config.yaml
n_layer: 16
d_model: 256
n_head: 4
n_kv_head: 4
head_dim: 64
d_mlp: 704
vocab_size: 2048
activation: "geglu"
norm: "layernorm"
norm_place: "pre"
norm_eps: 1e-05
positions: "learned"
qk_norm: false
attn_scale: 0.125
bias: "none"
tie_embeddings: true
parallel_block: false
init: "normal"
init_std_qkv: 0.0221
init_std_o: 0.0039
init_std_up: 0.0221
init_std_down: 0.0039
init_out_by_depth: true
optimizer: "muon"
lr: 0.0111
lr_mult_down: 1.5
beta1: 0.93
lr_head: 0.00646
grad_clip: 0.5
warmup_steps: 200
schedule: "wsd"
decay_fraction: 0.869
decay_shape: "linear"
final_lr_fraction: 0.05
batch_tokens: 65536
seq_len: 1024
doc_mask: true
train_tokens: 474300000
steps: 7238
dataset: "wikipedia_en"
MLP neurons of a small language model. Each row is named by its layer, matrix (gate and up: input weights; down: output weights) and neuron, and shows model dimensions 48-239. Each number is 500 + 40 x the weight over its row's rms, rounded and kept within 0 to 999. Numbers have three digits each. A neuron's up and down rows have the sign that makes its largest values positive.
Before each neuron's rows, "fires in" lists the words (lower case) most often at its 100 highest values on Wikipedia text that the model never trained on. A number after a token or word is its count.

fires in: "the" 47, "battle" 8, "board" 4
L13.gate143:420481544524511470461486534554548498551532636515530463519483414570474480505526537500488497494472494525507593470500537490535500529452442514470470538473533490512517481502549466508377442425529488453576480499503472474495504482496482491443573482441471485441501520546540595472561451416461499445528552456485512499549508481529453507514536513530527563446454504510510526490514503534566575485517525557469576521512491462486505565523503481484494507484521504544511477547448479488488360461483431549596491462498492559498534497503490570452555524478501490534542482535438510496421484535552479441
L13.up143:509550498532457517543512493474456544478415503543561427573502432500490463534575538446544476518508464446489520482518510534539505514484532512429502436536468521521567433522508552501451446492507520448499482465504482481531436477522535502492554475471489494483485497466465459513451513588476486510551561479492433491510503493498400483537534507500523417493517579492445534529520511515508494495520563528464500441520541558478466514561508522461418517581482456485509514540511510449497525486454462420508480505509455477520598519511493507545517634450461526478450564563451494521514529485448535554
L13.down143:480596519482553498480465542427506554533502473567473570492505552463540567464547496461513490484505478475534536444528510532483562540455539461410435501584551545464482512486434431510498519524544467538605488540500500438383577489520488504511508643517480524531509486454487523490520465481453518480460434527461484505480484512455477571467530492511510481518526441487512549471538526513554483548474464502469504574480477499503507473514393505473527547494496457503475447528556555450414449580518468544506525504452497478533456522491469464516552520564521466479539526541452481471512511554527485514

fires in: "between" 42, "since" 30, "joined" 11, "joint" 4
L2.gate246:568507481446497460425483596572472519495494467516483506472484516460526583492450526501517558474482480518475454479500462507441503524515457547510531461472446465564578524528539521523526485490531477532578433587503520481446544576478528494486517506511528510458424525574462457469491478489515518547452436491578485467519504470573460483446451520504487527457500446487552525506536528500562494490464604452553456436548516470486567534491527490483523506514491388475586483528509493480450523483514495533600508553471426510509516516518499512516502540490478579526488509518515491561574543459532463503
L2.up246:494540478483509460451473476494470521509515521532469521512511469482521491556485539544442514557446447549525450432475540475426457530498474563502491480511521504506582474498526481526543478475517407438457451589518489467451479540543513490447530472523537488460421545532557490575548474462487503499483466473550495522473495480594521546452406579472494513453447404513481464468539495521477495448511544488495436465501561535558557531490532499451462532512509455531572557529425537592501470501454569553573495527478450514509430470516511547527494544510420578455436494509524505588490534438492535590
L2.down246:467503481453506499506552531498491526445481520545466527496523440490523500477507457556518528491482434503572511502501493457478529453544547525512503484534477449487502565553541531518454465565570496477471460563509497430467466500588456474469477500542557478419436499527516528553562526565490440482478539475496454507521450531572574516418421496453477510517407388490510479518517528530477516536459519540493441459538580522482564524450526502590537490450483488516468502493460464552474524496462512490536471528477463493503477504549479493465535464512462516511483535486519566627495502488565451469

fires in: "based" 20, "all" 16, "located" 10, "those" 7, "due" 6, "pass" 4
L2.gate645:586450509512469429435544555479494557544522488401491454453481506509552478471510412523500484517459500502474526465464481577560538508528420529566513460507494498545478407489516531468555445478564542440526497442478440459558507418539574594507495595411460507507524505508520508537508521499469457470484496473532472508444488447533463462485497459432549482462542433484544538507495452541457520472413532496549509502430480581453528509584522569475539497561493511505476530505512468469539538461517456508479485492545498490506570540470497546483470498431491504468466544562472476533513509487476458492
L2.up645:521477529480536515441547527502464574505479490453496527523519499494517565472458536473553515525425517499465491522414501506517480531452470556564545486493511451495552399472509519522548530519558514435551454488438472515510517455447533527426522493499439503542408494480593398501515503510597534512512495464490545523547479422533551515419497503518490464531474552466483431541500532552488389567526484563510541517486512512502480464483497536532532508487436482431499515517551538480495508403518489515464456486497529473504483522518483460434464470474476487492493581575517511448534554519479557597
L2.down645:524492524484451535525499489515499531504457533458550490459433541483513546503486571497512530476463475472476563504468568518482516535369456594528537501469509535492496478471497481536560560542526485477467431547444450547588462479508499490483516504489473475524467484413548447471561474614518556518454500487555522510475532459538555552433520522542514472450545514481457515474522486551391460523488457517505433535476505487468538417491473535459497481458479458527517458592530499494510530430483486550510561534509499540466530537502590481489468558512458404525498537551539523452500527444485536562

fires in: "has" 44, "had" 28, "on" 8, "have" 6, "that" 4
L4.gate659:505520522512512463558519533502560474450518453410539500456551476482505587550457573518488458486522421500486479441515501484404398464448473529576446413487444565465540556527604438483513545518500507473516527523592557409510530487478491469486467542558468451495526478602487562471489475531505511449579452510492512469527525460511516519561558476529529499504566554497468546561512486489502473477523475513566500533478493504434515540478493466522524504513539443462453483494474555490457537501483488476489490562455545483509547526516464476542428508517514512510526477506463461499544495459495504556
L4.up659:431538506481603565511531550445601469462432523430512477462520406513496540465441553504517479544516509590564545490481549531493434502521462475468494479505437474479426516525505520505533459503539506556515456466476499533441520456478450454478480465545504506523493482546508515477467563472462526465531480457492503526507496506554556530579523574536507550527527435436520455532483472566536563495422469569517466431563525496508506440504522492450427413483437509452477540555467479510479487487526471546514545477554469507489482491461468563487437549538498536520513462538527523455483488486549489506
L4.down659:427583492505472498518553476520566504551517525475524461481557537486488554422489485509415504458555516537532518446537512506515485467533521494419503487450458512456454535492466526500483505479524470560524425438467516539462482533527464551561486446533445503490524480458526524471531472500564508518404491494465474452457483570514511561453497475538458507510469479502517479456495533530499628557454562547471512472541528470613473470472524485483453450518417483514480469476424394454539464482515541468502553488562474514470481541518494513501475556462552521503488515534488529474523458560557556473

fires in: "these" 17, "s" 13, "same" 13, "following" 10, "their" 7, "there" 7
L10.gate409:530442478533472405527478588479464408507494514525509520479536495490551499498618485452584475531514502497470423460571476445528538468509520496486457566523519465448515439518464495513466446483493588497492460456495480519518497518452490519468448546512434461510542549487548462495509496480552489419442486518474483471545515499548592497501564450412492526503488520525469455539455503492527515517502465564495481451493452472489506472524513510416529444494480520546484563525480522596451503570446474484578498482543474548474573491552499509531522496463479504430518498479486525496442527460515433434
L10.up409:481541471499445478531514517543467493544513501453584536530490560587420479538468497494544526527555542504470472459550518599506460539528546500524489534438503511500535519509575522498494524473461487465501484558484501458455591617481530388448504502491495460465527510547561453534499415483507543479461471520447463558517464486510460513520570473432491527568429503499482466435538454486503541539457443559461524424510445470485544482500543496488494510460405474471541559472443466543442476566468525563493457463589464463478471581461529481488470499482516458521497523478466594513479514501516476520
L10.down409:497527441573525510510501523545491502486467479554419419510540490518507488447459448475487538512510468475499553505470538479536458499477547524474518489483479447457496494430478490518416490505509431527557488510591516475452436524555495488459548578492518531510504492408602559538519544504570472562463547504516444433507492516517531454507458515597488497496521512481456484553494502509453445507472550517555524488504548533505423525515510534487500480502428529465477449459492524425506508405531464506478540476430460507523581464546522457467565464439531514495505468549469458474521504537544523479

fires in: "to" 29, "not" 19, "together" 16, "should" 5
L7.gate16:486479470408498565392519516527484493458493554519541537475495523481528570435442450459488529597474583459471465499518455488534530528469489511491565522512512481524532485422446532486498585474461483495424443516512472475501488457555539498547635475486466471502563441431499512505519502449465450528503471516532470514531489547482508494460491466581416541504485454486471514484455498511565568427502497423533518547476482442505504436516508481547507447524464545547541538447452507529498428538527461484486563475435515549479469491504528520458504601510535529518507499578520524583534472517553486476
L7.up16:546506501504504554468478526446465446573543486468467481495491498492494542485530418445487552535500556514478477481508510530512505503586528447464500461558472485488417522488504508500542598596484476492508474511496510471513497462484445552532494495499470593484457430473511520569459494538538476501561532454474535549492550514462444514485488545388481430498475489515445502557431589521496496495413515439477474477433519471542551571488575536583452499469488437445529498495531507491407448495494520463513536482544469495538478518501427523518502460503497508508522572559442434494498470513456511536
L7.down16:470495466465565502453492528514505505516511454486476518524500524522445514457559521531496499484535520444522481547532497505498501426535541478420489522429484486436544508486498581516398534403512520503473484519567531503446532480489481579528509495561580413533547525419505482505439497548399471537482533445461554483475443494491508482492502468549444423497543544475459514498476561399532517554506506462518496519571508548447473479566484453499566521509506627445553421530492503449536474533433466432526526506472431539449529525536497535489482528460479542537555463531516523567535443495515464478

fires in: "the" 30, "its" 8, "and" 8, "their" 8, "to" 4, "of" 4
L11.gate47:487512496480531479515558473557461498501476507465517499432487456537535522476528533547524596547438461554590510513489521535538472620418551451456426430521539418523446427487475540519475475464497500469514534486628546545522496516533506544505555508492557546512557455441484479466460513461515464521477418455571504541541533511532522517498497399458413552417472514464474497511506459456506473524481462535487490427440511479487519533469559497475497500480397440445550487532480518528557501469528478457536433562510448554494519474477572510491528550512455451486482520578526536473432517512571470421
L11.up47:537545471515537506468459498497522481472428535494493500532525539543489462511581480480504474486513528480521573508438503482542450476495524505569423447586409544539534491504507485486534493473489619486520481446494438531456440496542594555529574584520552532449454502530502448493448458495534524442461490488504517528454496494448465517528547517511518491495462472457405517534503429484498504349466553531495528514525420486506462503433477523547492444578463514484580460526551518447494533460567551529515495475498515533434530463548508503475528512477492584484481500551531553496466458516512451509
L11.down47:505694498463450475498488508499484506519520525534430473513463513473438487480523475490483457489475500441457472403505487501507492469514565473496523471530523500502466525513517541528531520508455454510642498532526510497518517446555456453501559527550461415501480505447515465530487519466445493452492603455509486525505517502469549496452510505418501531584554473455501542553518464452499464521520483506529444521528536471515491449501489493470538434468433481505508558501442563485487474505447529481527551460464512525489511540653495545520541492499569544476519468533457481481568503468541575567

fires in: "it" 82, "this" 5
L4.gate437:526546534546568452492488518547525508457570435524497572484479481527485447475574523510495489482533482499572446515470412433511527485569497444538479480460501541509504476512578541526460470505555493507519510517522492554479538457534521503507485455488542474519395567515522506475423511510479536521518488437474526550521507521462489439570446503526465501461514508515461508475456452492520518456614527512478419488528497490437484453486541572550487488537518493537564487550523472503486466521499494415576536464560493460447480579500582484468514432480415520520532442460552449527526522460494491465
L4.up437:509551497529493498493443494575478495491507513481508526501515450480424483600560555538428492445478515454472475471498509554509494506542517516494523482450414549478467547505522558520495510469453473551526495424459534461498524441498550501564429457502510393496489551439417551437490482556471509601512518530464424513598528486509510479453451508426434449571504555553489519531463550499503532458535524558435490470484438491541474505488509553543510504557481553476485460535464498531489516481519519494537537497516455496581525533420452493501520580472478587442594513459568419519513489500450432492
L4.down437:476524509522493561449546561502477545538541482581556444503516443470447492497552472564469471453504518511532442550511532515532482510500498451524491490555492543483511469462488543548519460520550522475572500547489504507521501431502472480503555457493574410526476518516497451487477565556406480515445477545480489500561514503541440484595551480532517462509544535556464485506529489472494539509504458598452456515507506546464564516516477550540430502585438469504463483513496490533488507546450519479454461526516497444588479495529500515522409534494574505423526473507521458459481569566479545455

fires in: "to" 69, "should" 5, "must" 4
L11.gate291:499474525590537495492503505515470546518536475442492571520502503440500532516530444561423519470497523499441504434531548527542488478465526475507471523513524477459503458456430493467444539450500466467504507558510505539507582430475542499516491518555521460551453481460537529520564512555505475479511519476420473608533487466506480507488502474480466491438482474474480556563506479564579545528494531403429532509513440499516508468522457545510501478529436546493546473448513543459483493543510440505467545434457511474467482573445508514492460543552499489454515497521548552625442515518486446454
L11.up291:453442548525443518453467472488509510456464525444456469536482529574486440502475525498444516559553479514513418522533462530545467493575506508427490467490536544517466500512519526503507491479413540533466505452463512547459580514504513519528508536548429534500519477443499514442490516531395466520473518506547477481433549491516473502509479479506481499517419510438430526514577425493509542456471459555524491523520452493590480495571542456548538496510523404562516480478405536501443529531500429533407584489457529460461508512475456472475516494486555536527458537537510548569539423489558516538
L11.down291:477500520485486488544494519526565407442450488499456503511531516519508532396457470438497496527589564503500483581512586481449408521457486463530488468403468496535475483566493534533437492558494524482475505528537493500520558486481521473403461516533531533482462434493511466498472537580523559462570505506503515523453504521545523500536541492537427547508580470443488537487512526466518526484476437525552467501507506554499449533569448433439523544508522512465433498525452503564523498536441553431509508492485561526482530551556508534445540518478498428493491543479428568513572500543549504490

fires in: "to" 84
L12.gate135:522390569495544498489560559446509500422524495444546413461540556512503504535493523465490550513504579531481421572477527539555546422459533551531564483508510509468497461441492478451514455517471487477544538457564524486519493492562451516499539514536517485531539482506472477550507593560488463433419490527437557466532487465521499447446581494480472467485502537476539520568544528485534536446511491481490447463527525492498545476400549432484516447505463559549526468483529545525471515547479472513510473501457520502469540473489559547510478493483512481503493543486458504507469411517492484457
L12.up135:470523445559538513435392514490444494471488488462489453516501485459485483536471499465518555512513485488545495545488432475525488429486532475574547508479508481574470496546571499491454463547509492443438488528450522543501483489559574548488405529522477550520458427489581545539480519565415506516452469483486515550521527481495496496489444467518507528546472518499469545574527493480494496496545541419417562479417456413493442437526524511480577533521469538540466496436526547472462490509523491423507495565536542499516547570456566515518475526460458475468466532480484444471505496570571477559
L12.down135:503594469473512516553507536489510481458459506449499499531517503481440534487539529463529457497444485505457512550474456450498490535421493472519472425555484496536459535477512540585475492558459562466449517543523531494569485501422462491518515502473513485470462441527503472467484508511399479510581479454538448519508480551572464522545498480457450566594536499414473503554493572498438471516534492531489499568440525503531482459520471513534514499532493493502529536489528488496454497522415482470521455485446495490529451494549497516497481478492561518462461538552556501543512486576492471493

fires in: "the" 59, "an" 15, "a" 8, "these" 4
L4.gate312:550520549460475514493486509487486571516496497474497493540520501511499564570425524423480518529472503489486480483487512489515526468487553599430502490495490492542464469507491462434504510503461473457582474461550514540433533539412469505521501549514469509502507469474494471497498500451537452463456512473554535508539532504505446537456537566529483502534501526430540533492627491477485489495488390448479454462456507476390525467522512616517456449577579464475481572505548514459488467507470431495519521555411524422491413471484469491519468543467494418566583482470537497554568582523476497563
L4.up312:513486517559520530449533546503544511534437472449420525492615477516526518538422464502526554464508513504507480502529542451499499433472538528466522486482496478457486532520513487458538503496471441510504532471549531510508512468450392508518563428471580561592474472431527471546513498458492525457489539507528470536433540519515516497422432516491468511536476462555605468522467502566473464461501536525582491492500497476477504488584496499575380528501532493545480509502573500390543464479494433502476573540444480477464488522514536521379488465434534389503520479505542512490488523539502466506
L4.down312:540571496536476574468504426484499520485490489531555517472510495552484508470486538457542484444521516485418501501461412536461541470525449506512502454515532517463515507529473488477513484505559515543569580413535470437495439526451459539506483499512464509499523474495510552485533515460519436477536522399473442472514454471522552513540460541539469539564574400470488475459541495484539541525486481549622500504457495540493526441500507489474530466614461489515507556438518418507508536530505498474560451444489465501509394532562471478506484513524566575516450548529416525503491538544505479496

fires in: "most" 15, "book" 15, "song" 14, "single" 12, "books" 9, "songs" 8
L2.gate596:474431511523482508461440488424547531553516486471470460461515551511507480554549470435516542451500506472473464495549526488521494514501400492550515489512467501508459529461496480471449435515483606500514471526546426526440463484507472577474527516493440516519487460540485556487412492504442477451546557472523532552496438489436502487480540506475486547450549549472546497523433497565454460533471462547554586469529496465468546542416521473468513504425547468503513618531513570494488494521509468485500529517461503516618467488501502569532518490489434439493546508501455534446525480518532463419
L2.up596:431437493501542545489482497501538492579463562532551508469487518465573544430498559473477492496473536485467540516517425545502538498565449531534541450503505470522449514483431529471530569492463536562504527485568520509477516550489559476475498470473500519451452439441466444502512508569450449530461479433455502513483484536492485513559445454544474546582578587397516506468561533453538405517563444516457497487550501485450393547504502515526539456521526471503512450498510450483542501486572527535544466553506498517494438457511549479479495514458501545516452541506487476444511528533522509468
L2.down596:487493511560464547502490493488529494553471544602519505456476462488470499512506451433414493562459512515507496463516466558486515578532451525530493518507517424517503480518447582479495479527457455557514471549477526545506538588501493444514453531480503506461446440444491480432566561522479472559543561434409510553468488514453483539524501535519565539574535584485541531480506497465448414517535421493427526524514563438515454541531500559495567467517466482483492462492491482469565511525480524520487517565458495553519505497573566441500489452451544504514449473478520506449515525514490542450

fires in: "based" 20, "located" 15, "born" 7, "met" 5, "called" 5, "married" 5
L9.gate181:583508518474390473427496505530465544516472558505513461451435538533519542461523522541475445532489543440508503454476514524510531545516469511457598435457480519516446514564532531511576532461504450514499518450488471519474479542526518532447476491441553457511550533457485501555538496460542502493428487528584523551519498504506479467427436512429413549469504452576452503453476497459494473453476621532535461532518480451504484475468481534549539470463519467511461511474502506496440527552563463539441503494504539507498522487506548495483552451497468531469515467497511556479459548506518516553
L9.up181:538538500435443576443455567462447513435546470410528492518504562468535453544471445537544518511504559491524524418520459497531467515589462538576596497512492548493493470477502486476497559526449462489533425531464508477485424502522520515490492465507429421476479507524469445563458491474439545563531487460607560447567504450551423506502564456498501450564500508497501578553511457504503469491456511595435533508494476549503410499527523548482513467529547544503539460499454459542519550524509461439481466462485498425576521560518497512503477584501472424523482512486484485498534484456464493551
L9.down181:475504480453467476526525509502482491512525564503525475481505540524504454543482438499487496545523584522608387499526542540472474529373503487509575469466448489514554521465473532569554534472534456551520447545423438462585452516550488568520499504491469427397551531523534546514464548517517518536486464536484455455543369467529460546476520476513502476513484469530524561534490506499526452466456519502464515526467551507456495441486477484488522521459521576461568491470511456544560504532540521445513519531519542466537472482554459506480483527489584447489554535438493523432420442597448502463

fires in: "it" 82, "italy" 4
L7.gate35:405530490521533563536548442493531532497516511534500561530598517457553547486520496502510533516504506455481433447437415587536459536413541509488545513457537519406497551457470468490499503545522489543484538547528433481407478432527490478511427397499544452503494562460547465477487509538487536457563476528491505527533509484527527503501512555464473529553514416494449548415482528444486446433523547510473528491487490519631512470459516491530492493519449473491511509467508548505413529494480421414495559476511466507484491496480564449514517425493488556529500488540456497477465486541507496535
L7.up35:449582536519504504506534494515517492495502457525546512524567505453481530481507477432506435452458449448526460447434419546515466487416497525500511492494536555476506567509536495482480481541537608501518529484431522416469557518530533507474462515479586503475511540527523504466492498489437474468506484509459441459488521518585471514583437494520478464484523412436470527436500544439435411473529555525527500496493520518548517486437549500552533501475428536465427485492439508504400556503481428495517591427531491488529518500483513507542505452435486554461519502553497517467485529510505451522
L7.down35:514536415512561518543536495463519505498536513525516450459579493507508487566506473527406479493537518548607566462475524555436544504557490501471506505488442486540559463479479532580508532463547467523485529547531529496522494481479541527487425506534503560452473522456465546470469512531496459581493547455504450538478526568527544557502459451555473516482521560542533467473547560477462477455460442484531413409501540464530463485409517556587529493487473558526484471451476472457553477503510515457466490480496520513507477565502444466405525560498505439516561556483526481422461562441477546500

fires in: "s" 57, "his" 21, "my" 4
L12.gate593:522487516521547509468515540474484474443487460478473412476442567533433449536452452557519541504519516500501501528523443482498511546506525445519498510551540508479540506452516497405564476535461450556473521497558470441497457603501470568398507464517544512456511519457489486477481554563507490438555480554448457507539508471483460514588485505440512514478527540523459509489540491519549503463466543600451492499537581435536499470556535512492498535501505526505534488492485447542499500455483468564523470416471434491514539533488489492518525520449530521458518433551419532512429525531507434413
L12.up593:471510453496502511556427489484460543568507489490565470500426532453521476535455543506492487443516496514481493443491516498560482495516562509455552493555507399502554550539492482496530496493476470477469519498551452540471528575523570512471441557534526537525492453451511567489511497434545428483471508564537625603529463450536543573546481518486408496486511541524425478491408492478437456433506496540582519451481437476545463520510464513498536546533454497542437599550495439501523477490554415522515532519499468468481477439521491529527568471463449467549431493546459566486509528474528487553
L12.down593:531528522516512464519490469464520492416504500469455447560465553462507451540511455448539596482457453552423490488508464468483487458498583542532496493481503560504518549515465501526445534455439485557586536437453508476496452565517459493486581511504542508561405453402493472539559501538503489520546528508470522477451555529477464479521541451559455562513520487500473528496524501471522512394464502516529510492552564491519530441451499516486457477501453519526548526518462514548445478581462506546621466432465558519470528494558420486455569525421534552504477497479552505467438572473484542475

fires in: "to" 64
L10.gate393:561439497474537478498473508558439496460495509471588449460456477545560534459496504483539530546499474507468498499536529475498475569447509552515571525545502508495492504500542445457465520460438464558457489503554443508514505491526541465534503462544534503470430429503422559466524546461499468465498495490491484472522495517512471525516509525462400505524458495510511546534493497502537574432544486502473518515490512451464519481506462532584487407467435559470521522442476541472495418498523423488485508502537520539476489522490503577547501573542497400545555503435543455557515452504505476556
L10.up393:574494505508503561504418459531489553544548483452471492482517550484456559444532504460518480523555478441515467462462466543510505421543553536451528484478475494423497475482517515502490448497435475563500474523548489449441509538581483469470516457520524459513548493537562501526504522521484417536425531530522522456464456521485545448497513509541479380517492556423461476609429516528486557505468469484511475549516525492489452420440536547489500444450502476491469489517515499503541480513444586455454554493436524536528511456421489531477517457506500557462442532522486443620536502564497397514
L10.down393:494486577500577489486501499490505438425486509501429484473548515575493502510504520461489387506495446452453468592452471439458499547468520505519481516493513467567465495504454450482475548475519535588541464534502501527578515550480501514436503467447496469537421486509444497520462474568518541453516455524527545526532500439534513519521475435455470493512501528471473462577494498481465520513588470530490481543512497547470470435577515398427494541621459523473446531547473456464479479526484493548516467470514490481477575479525509426511498494511545448517475548517515549517505504575559505576

fires in: "the" 36, "of" 11, "any" 10, "more" 10, "other" 6
L9.gate269:430494538509466417497559489511447449501552480502520505477459505502510532476456537516510466536462652477530519491586543480450485480445584525517479475547536534455544587463505509525506475532500418521562475520528529506534489560519498472490440497481563542502480489536497439498508497525509476408560454501489534514465472555432464461450492490482492557480527493398530536516477486495451530465500526508509484467469455537496535467484497504585469529524551560497521482490583525536517494476500470561552528488519481480441501459492450437488556532506493524508499458524476479523455480460579489437
L9.up269:540519599567479569487517537564549472538522502530500500494527510465462538508528493489551502488561475521506543469470498535466531392475462464444498575431540470498531455465528471403506530475491496513515474508523480480489520492480544527504552496510549495526488464503558585508498450477500477494448466475465505479509387443600524543500463506441509497541535567501465548523516565494437446526484523466394487514493508510488470415483434557560490443530467496533487508524453472472528522428481561422442542543483465550511541497549528532485493502483463536614466452566515540472513466518542450522
L9.down269:480546448497499546431519496487481544540497542467478484541458534531493510559451458545544556494463463555415478464486457453501506487525511486531537507529513486465502544487531507496455498511519540550624569492506484511449490523472467486499533573458582508560442528467428521457500465494523513481434497545461548510521526490515566447590525474528481507455458456531509422446480475569475558564441418528541488479435411447537489459515501484428523517429432461513479500488495570498550508494501482510544467477469473559507433532489520391499509447537527508477506522521567550534454509469436551562

fires in: "the" 33, "his" 26, "s" 16
L13.gate409:481432520529556406412484553457478523516548529555513448569532492518516540457513534502547524496496447532460424490567453487487480459472588481432522442421477460504510499493520443521525512494440550447602498448580539407416596492493539514522536525503492494459480516431480476561457481494538555477434505447545464513478434532508483491569433484431461544488530502501478436447471543512555499534534477529480521463476544512501467496510544508551494508545484510485504513593468503517544579475442484513574545460532475531512537477515456487504457471411494515577532448543467471483524497469544464550
L13.up409:493499518548493447546466513537445477516484461548514477544466519484503445490434475516509492562484553447414558471522515497554484487488465515472416513514508541510586470430547446515500402479391474451506526434565494537526496477499428539522461551477554502537527507448447545530452514537515552530518571497463518518491485449549464522518561458502490579504407542482515525482488450524460492525505454496555485533562467488507499520452454501529473569457428468471517490500510425460548570473570446438510531461469470463454498508548510554614539535476498475460481451471517552542495526467490550529
L13.down409:485516521525477521491477506574464450553458482479484515482484548552533546510458459492542479501457483442439517576458518479518512538517520529499544442467498483547553522560487469505455487497550583525613561513480493559488456491497506432582505539390530502416416491453529532495514471527490502545493462548514545467500505392555450511584524465525513504508545470469415497467526444530460505474511473665510531477536531532450530466585545468503461480463443501515557485470537498537448455490485566511605520463513537493527489547543482452424480433517525453524454522514570518489485521456487474504

fires in: "the" 72
L12.gate697:573476506470553471563507468448504436561544468493552514529510381436488494482458460479562589484501480485477513519452476494488562501515535443504472524544523492546484524518534495449495455488472460440521467456557491457461562527400458445479598505475535519464443529486486489484509471498446487503482484479534516502521453579488553499481615517476521493443533506497484536493476570485497568422449501499498535564511460448492487532451514522547527576501487528497567508534587480491502463446515438499520525545503518655476497506543504489508475486474466529596465426467535492565588526526535469509
L12.up697:467467434573571514528498510455469436510460419594471524457478533569493543521513503492552573454507527446517518557511561473528510469456468445487442479509492407531517538465530451576432494540469457485473488476517554531506480541506450531479469500467470405516461499452502494571491517488601544481427488468562448471555500471533521445442433507549425488540527495481495474503521557524465484524526520477580489468473511549470467492473461440522486497542540508495506455517563421546476440455505535465589449457508498514567515527540491495565607511473565494467500473437578443529499527494542490526
L12.down697:519538575522452485456540503524477546532473498502566527546496507481518516490460470548461424505520436452519548571509552497544503509473493500506528608540513482515517491591464486508506549487540510494584472533518516498467519464472513470381493517495477527481520537565467478582526470437437566523451472472478510480481448545533556521471558500462602479542519496452443621455506510500524542583539445514508514488552504513543514463574502445528459525508492485503528504533476505469435522516466514447451482475452439521445481496466478506455562505548496507521482529481572474465489500514537511409

fires in: "had" 65, "has" 7, "team" 5, "2" 4
L4.gate10:465518488502562441416484489552541509511503470476471558509513459436415551524496432562447489467491402455463447507516517457537474553464544501559525478550492503474503570548486529501506555566565487472513487507573423487488442515429521533530525474462550477524451496527462467463506508531520491453570399547515496547497553525482453528555480523514545533502497492500482540565445479467537445451489540541514482487541508482473459556522519486532571477510560455469507468531428478537534507467521445496442467495571584489472452494483495464565468497515495521454513523496478452479518497521431432570
L4.up10:413499486493511499489519473465551525518446504486431557546545441475467461561427516496551519517537456507470554484448481498444522522634539458502481513408424548520504515470533521534482477560551560496516527528412480465534446531425442534511514476473469473470390536483472544502512563484461505542554447502461445618528529564492479557532529492496462508488542518454571550545466551457550495496486502509436456471498537514444519521482530447505518485523500464474508468454527567521438485489519444535488526493572561441454519451450480521499439556421531494479513501556490596478518572540508480431
L4.down10:494539430549396448534441505482454461463432441427522520512532486454546496530490511567484483476466486548428613510481493510449501481492515437567576538491500437550483447488515538496533486491467496540563582534517488483468415538578504546503460496586432464477458537534466501510510573492530446520520535528473448494453485519495483484447500454473527543575495471479597535472494485504461545517590541521470509461524416558497563479518401484455518476496474451435465490512480570453419484542558501450499481444528567557496514535493547561449479492449458540509485532500481514533501443456518586471

fires in: "it" 56, "using" 10, "one" 5, "its" 4
L10.gate303:481547487456524515464553578516537557507512478509509476573496520508515510470452563521432457445431440539524445528532476520474501504509509485520467498473484526471502456516487515481475545545521565461497522575464518468476480520505558497512537466475523526525478438466480442550474489483487498430491495499531455539397504528493528499498586465581547487457507483497482497500565495468453522502527513437538583508551497419545537489507497574515463467489477506509474588532460563515434493536473534464486556425543462547544467562462567467515517486437472508499529599469468449508464459565572434402
L10.up303:479568463585487523546492486533562517480514520502496514512530482529524497486518496477429525492457434446491527527469532508530530561476502583581489437519489507512507403520481588484482466526530465491549503488541414482480520506517572435454516518557511477547503501575455485547423540535504501536459535504491488519546508477417574504549454471502520504480513503450437476491447539527442494518460495513527546514451487478561436522492554487510479494530497469446472504444509541544474560414465409486543443473487589359523514497460512463491579463497455611487544524513513476494521458433495513480
L10.down303:476530410521490535497532471454474513465522492511524496526545504528458531476577487523436523519464491478560504507509513555416520470511487413409469480506493462565392475478473527492501460515534466482479544520495513483516515431565558535498439476503501494464496505495526478502503529496583512561527494466599531522499508522475572538523492425522495552415474432519552474461423465598484536557495510594432544521510534493501520469455495500451478508477451530492445504450500540505498498483547457464568529432539554469432478470576561496511451462557479523534573501556481473540490424532524442413

fires in: "called" 16, "song" 14, "songs" 8, "him" 7, "episode" 6, "match" 6
L2.gate281:490567562505439539408494563472476507496549479457463537514529519499520519523491525445495491516469505510530457412523531547499578522513451559511480484489470457434455458514496478584441492531516523480482467399436426497487484459452526510478498451483459456435557490506487471465476506493540519459502575496549519590508530535541451500495461483437521508523499470487452595459450492482453514491514495442520563571533498496467504501471463505506518555495516472477504559446520570467493527512476521501456510542497474560535553557518454499465447485511444498540531490494500516522535477496486504494
L2.up281:524523468523435547514513471486539510489482576549471590523480525576473485537560535460508493444425500535439457522518420472531511522467475460479581527470594422560464575508472523521525567542534458527473488505517478466461527552505575450428500380560520532465489570461477413526547531436519503511516513433468501504549522517503475529519420499519467436510549484506541492455470485491494484511463447467428500527513551521516459536447494534522475542496479474513509466468489490516504548512567459516522451491474463507414451537444522538457554449548471523446514485450531550568497431518483514459
L2.down281:484550552471461545495531433516570469540514532481467533484480557526449520539547538516515443472453469483497430506456523536490458544428507454533513534478562523560476511482493477499475555548501517490441481564500502421427515572488410475488511493541539518511490522536511487534490572504463529509515487481442538572561572504470532522517517494513486549494598512540438481419479456527494504516474472546483550500450544492567485473469545577509559418487484459499466432495518442482440529523475437535459472541528511537418472465442504546461480565516519538508529507399536474509500476531565487449